config = dict(
    head_dim=64,
    lr_mult_o=3.0,
    decay_fraction=1.0,
    final_lr_fraction=0.02,
    max_steps=9009,
)
MLP neurons of a small language model. Each row is named by its layer, matrix (down: output weights) and neuron, and shows model dimensions 0-159. Each number is 500 + 25 x the weight over its row's rms, rounded and kept within 0 to 999. Numbers have three digits each. A neuron's up and down rows have the sign that makes its largest values positive.
A block is one neuron, or neurons of one layer that tend to fire together. After each block is what it responds to, as a language model described it from the Wikipedia text at the highest values.

L2.down333:523547482528518432504467520506565511548482498481529527488493530507519533482510435496487502478551478522475469481512513486471503469481460495519497509494535513515496464520486469488483532507515500505516492482485467484474482496512517526516510536515466465502523484486503505492501489483518566485514504498524502550506501518477493456513474505535545512518539504495529476486462518484538502488461504513520474478494478460499518519490518460469471524520496519490529540517439485456511526447501484
Description: Word-continuation after sh/ch/w. Second word-piece completing a word that began with a short onset like sh, ch, w, h, as in sh-op, Ch-inese, W-ork, all-ow; also whole words like play, appear, number.

L4.down11:503447456480514487511515528481506509495452489475494579500489513496498476506503507548486477495480518510471517466436532522486490484502525473519488544508501488457492467476498495496529537498484505486501508514517492534489494515524502549492502508506500523514499537499543531522518476506533484490537441470471464483505474486514534512502495461464499469504513488558507506452461503495488492494485543459539549528521464497553486541526472489462522527504535478462488513484503519489469491497497488
L4.down17:499536508464516518526490476465423460557510492529500538474510462519523533514477509549480480497479514517518510493488514465511456481488521506514458546461525492495524511457476500558543517515545474493505503538524488514501506514518467482492502496483438509486520464531502476516469481485502460496528501500469501501497523476527520485492474511507529480505497486499514511504475460482476521552524547552515523502492505538471538528486516511538490486459497528533529488520489509521483486516524502
L4.down105:505514520494496504512530475495458530553507533488536506500492489455537509484482485481479456498517470513456486490492490521505493451470524526479514511487514507490554481514477483488529498504492511499538513461477411515514483472477490496481503514468495523488542494499498457484499510510531492460449485491510494519512526510515491514473503455534483482498511490506488518530529450487476579497522549491491464470520514487495473507541510538515467472465514491468553476484495536484509470470485473
L4.down199:509501505524500512513531505489487477472510485426528481500463540487496496480464473526498489500492522512488433498425525508520486499517504543491467499483493454491481539474469538560483501508465495507503490531510511475500481509496497485491523505496450509506558484485520502492495488455483521532484463454543507493506450501456543491498479504532453482510513517544537468497515472452501471496508476500486501502502553530502470546507519468501500527498523499493500550482479488512469487509487488
L4.down265:501486465525490509475514492515426442503471509475526474490504474470545529502460502512498506511529483480480490522498497493465492532482467531483466480499419515489458476428506493514504541486483562491487492488461453535491478511495538434533535498507486471522501477492507471487479486516514511507522491455486516495500538500531527478469489502504497490522502491496535473517534516500535495488514509517493475501525545495493484520429521485482508499518521496525510467522492506498466503499534480
L4.down268:487490502512534508499523475488482507504444492506539526469489507532519499539446525511472504525516508504542482517496515463460488480459550496498501536484520477540464518462488507520516483542491482515491544527469491423491479537502467490533507521490545488541509517492477506455495501550457492479500462487535485529525507498504490518495524506446504472493478522540523497504483516510498523477536513453517477489478533493524530530510506473505486511504473495551499539455492504506485553499513513
L4.down364:489474519546506510536510514510478504464453481469506498516476471534477470512498462509482493465467480550515462507495516475492485526474526496471459457461500513488491524510484448492499481467507448494502508512489471450524485497459470445477524510539484513520506462475510513494498470490514512463473469529507491516528485481515445486534467486532512484484513526500543521505496497525504524530448527447479495462491473508485542518514481513516461496524536505492467518556481481515494528515521513
L4.down390:490499526528493535526518479545477525492456495521484496562457520501508493493440541472492497472496464498509538497503525521507474496476496477488479493495522450552547499493503500490500500494453506528524511515538506480497518468536516483473526526461493511509571498429454525510502525481503465476491525487540472549496534524531483507498503494498467494541505556468501524508502509497472486499502506533520505458526513541533493504498486502461455482471521509471480518507488469515494496487500523
Description: Mid-word fragment completions. Word pieces that continue a split word, mainly modal-verb endings like sh-ould, c-ould, m-ust, w-ill, plus prefixes such as inter-, im-, pre-, Sup-er.

L4.down15:475478564481511516469512470502546495476470529495492523501508515496547487519540528488485482484484481492492485508530470467515500478490502538486469494517506458491499493487511527479513477473499510442470495500522512498518476497467544494521487521478469524492531520450530466519498509506464514488488475501456558509544496505485533477487533562477526495557465533501496492513536498484481464454507519543509513544516493555547505553496502492524500487476481480507500502450503462505502519516468500
L4.down54:458435485510516529510477540483483490497479507496461520516520498504464478521525464502486493497524540479532548498533466501484507468527509515501525500477524509454503507479464499532530433475445513505540519459582490473478493534477541499457469509513507499542514507494536457486486508500502481498506502517455522478489514514523496495527513487483535484507507540442510521469470495483495504499498514498557502481499524480481552487491500498486509511510499500503535487545474473477534529517515502
L4.down157:514512530482476477468496516499460521502526471508490502478478488512521503502482478550498522470513500498542429524492474478525454490508474517502478492486515509505507525477514495505519517439499487531473465520471500485477462470523515482472509472550456457491550470441447490516514502474477451483459486465508528497478458517493531509540498529449505515480504501495516502516446490500500506509455478491510509511479513510557497522456517505472508519506488486501512480513490495554458477539486499
L4.down196:468515481535469493500521461511449466504505510466488535491530535498483488519446489490490489524473475489480490486477466511513465438466508466510480515504588499484478519511493519488500490512496487481503542481498491498522449456520542534510508537522514512486478487494506506485575483464491504529500444510501508512483512518522512486498435505494495477467506485510493468495500512500482481541486493525494509500441479507473473488517494497442493487547476489481468530513496499442488475520476506
L4.down214:497507487485487508519513486521505523444547419513502521468501517538498470509503478524478463469497533501510540499527466476464507503475515466510518504483513476510530500476480511519487447528524477508511444500535508476507482477526500516539500514479525534484503528521498492504501530499474468456500468497544472481548498497522484494483507497483535524456512511511515471454483495529476541527508508475531518531458509491521525513565523494555512477534492470506494466466468470464477512507480492
L4.down259:478480438522499503546482478536491469523479482541439475521483539473487522518537489456460475486471556478491458486496488450469513465521525507480524526489497512523486490501512522500496486514506505473454473472498494510500517463502472456507477497482483478491509514497480522486443472465466489512497510519483499486503496532499494496520496520493491540485504508488447521503478527520503471504541514508559498489486530530523492544476465563501497512518453514482531526506503458551489471518513504
L4.down272:484515488521484502518520497471545547518519519463480505496495493561475458473490467478481494484479480510520500510488469500463502506509498493511469477466478438496489540516532458523488558534482500524496533546530520500524495496483488522515489516520526502504498515504421508498520510467537503495478485532478500522541499479545484505488457510524514530512549512521527520494484476510528494514510481471504492488465460470522523510515515509432483489507525480502480536479493505472480505444540444
L4.down281:497487486535482462517483495491499535475513523475470507477494499545487530513505502522502508489489523490522518471517448510483475489425491567549444476544471488540548501492483480526447439468524495495500541538483497483502490540455494492476519521495510500505469488517476490504524515524502492475466484478491496515486494507500531496506503517498485521484485515471488543500496489501523447465532524509519573490503514522504490497509493520472504531476509487508516533524461522527460544528528475
Description: Word-completing second pieces. The second word piece that finishes a word begun by a short capitalized fragment, strongest on Ch+ina (China), also Y+our, Amer+ica, A+t, B+y.

L6.down38:529509468466509511485502489529510484441467523487474497517530489548492493503496478514443512521475505516493524475530500497493468496508540483465509510484485475488489482515484555506454487522491508470515441491528492466545460480537499553494524507493519503534469489500519485454490517522516532512517535519484515562521524469463531508495500473513494526537476544519474515475519449499488511497516504520520539483460508500527536474533508475521502528479517478544462488561506495477499519519497524
L6.down130:493505533480491488488550529495519507495494527518501470507491506474538501492490489488457495466476478523480552488503536500514527448504472502505524518492533514501440495518472514513537526504500477497515492491454488481492496533493560488519524515509512491561460527456465525495502444456482502451511498458495520525484530516534535511527513547501489507502475536509540516476501537541507517485470505473486533531492516482486487500493515513438517459486526467466458507486507540496474543514500512
L6.down279:439499528508511507489519493501486484505496473476495532514476526488561506475490453513490503485509474515537516486530551540493479457517505476510497475493510494539484493511515512519516493473494510487552522504494505494450527489489493498536494521440512498549543498483513473547492510493524461495521538502483436499533537543456459532485470504483495483513448504553489511468501524503503560522506501468472510505516482520481498533466504476479519474493522498466471521484477511551494460507480512
L6.down302:498516533499514519492510483515494458496487504513547530488459495501552471502509497486478470479534520467545507464524500504564572538480490486481524531486518510477498488517503514505501475543490502469524509521486480509492478532490526474467527533519514483542501482483481485488465486510512506525553518493532496507500479530544448510505533526535474466489512492487491484490495522545482529484508487531516562513529494521493468518498532482454491494540494456503530541526462493493513564518521516
L6.down313:539481496531503526430487491519470504485518503536470491490507506482521492518434521516499486527491531485531506505485431522480498508518472487541484474481479459495529454506522498500529490466485501555496445514506427465502490514466492495478475461482478520495533504523485469480474467503470540505520483470528504522510467501471516453482494567481511521501484478489491512458482480475469514482465509471515505518509514486513495516492504470472518561494489512492477517514515486505496557480502499
L6.down386:484519451546551497529520547482501492491545485473487505525500492504502508460449463500499500496501447495537506506505512525479525478503506501515470493504502491519484506529479508474553480499496506493532525531470526544521519513497465532475509534505477490530505529479468566513483534512477484500507466481479520493508507557504503492434482473531430519517521490491508502516495462514504547522478445478533511512454547497531498525515479512479486513500534512521453499484467491488495469521505496
L6.down396:513465513506469541545516500504482557518517459514484474468477518504470491501514511499461551484502499503513471513461481484495470530506485487474521495474505479487471488551507503503563458467561521521510535515501512494489508460507475482467501480564487465549475477524501516523512522530482549492531534529517459513532496506464506510473488509504531517503512497498514512500482508566492511503536490518505524543468461515501478494528446521473471507500489491474507519497493497498519511515546551
L6.down446:510461471530517473478494498523514492535499502482489482516479555534497486492536497464478525496504540529525505521473466508509522522499526515477482516483513482558475491508480476492564506527497491548496470551556519543524481506488489506498506459474486510511498522535504505483505545460492463489480514467517497498517493535469503506463463521493496526524510494572534506494467494521471512458489518523538508509515528526473495499504500473440477493560452493469498503482475468480524536492486490
Description: Modals and clause openers. Modal verbs (will, may, would, should, can) and clause-starting relative pronouns or subjects (which, who, It) just before an upcoming verb such as be/was.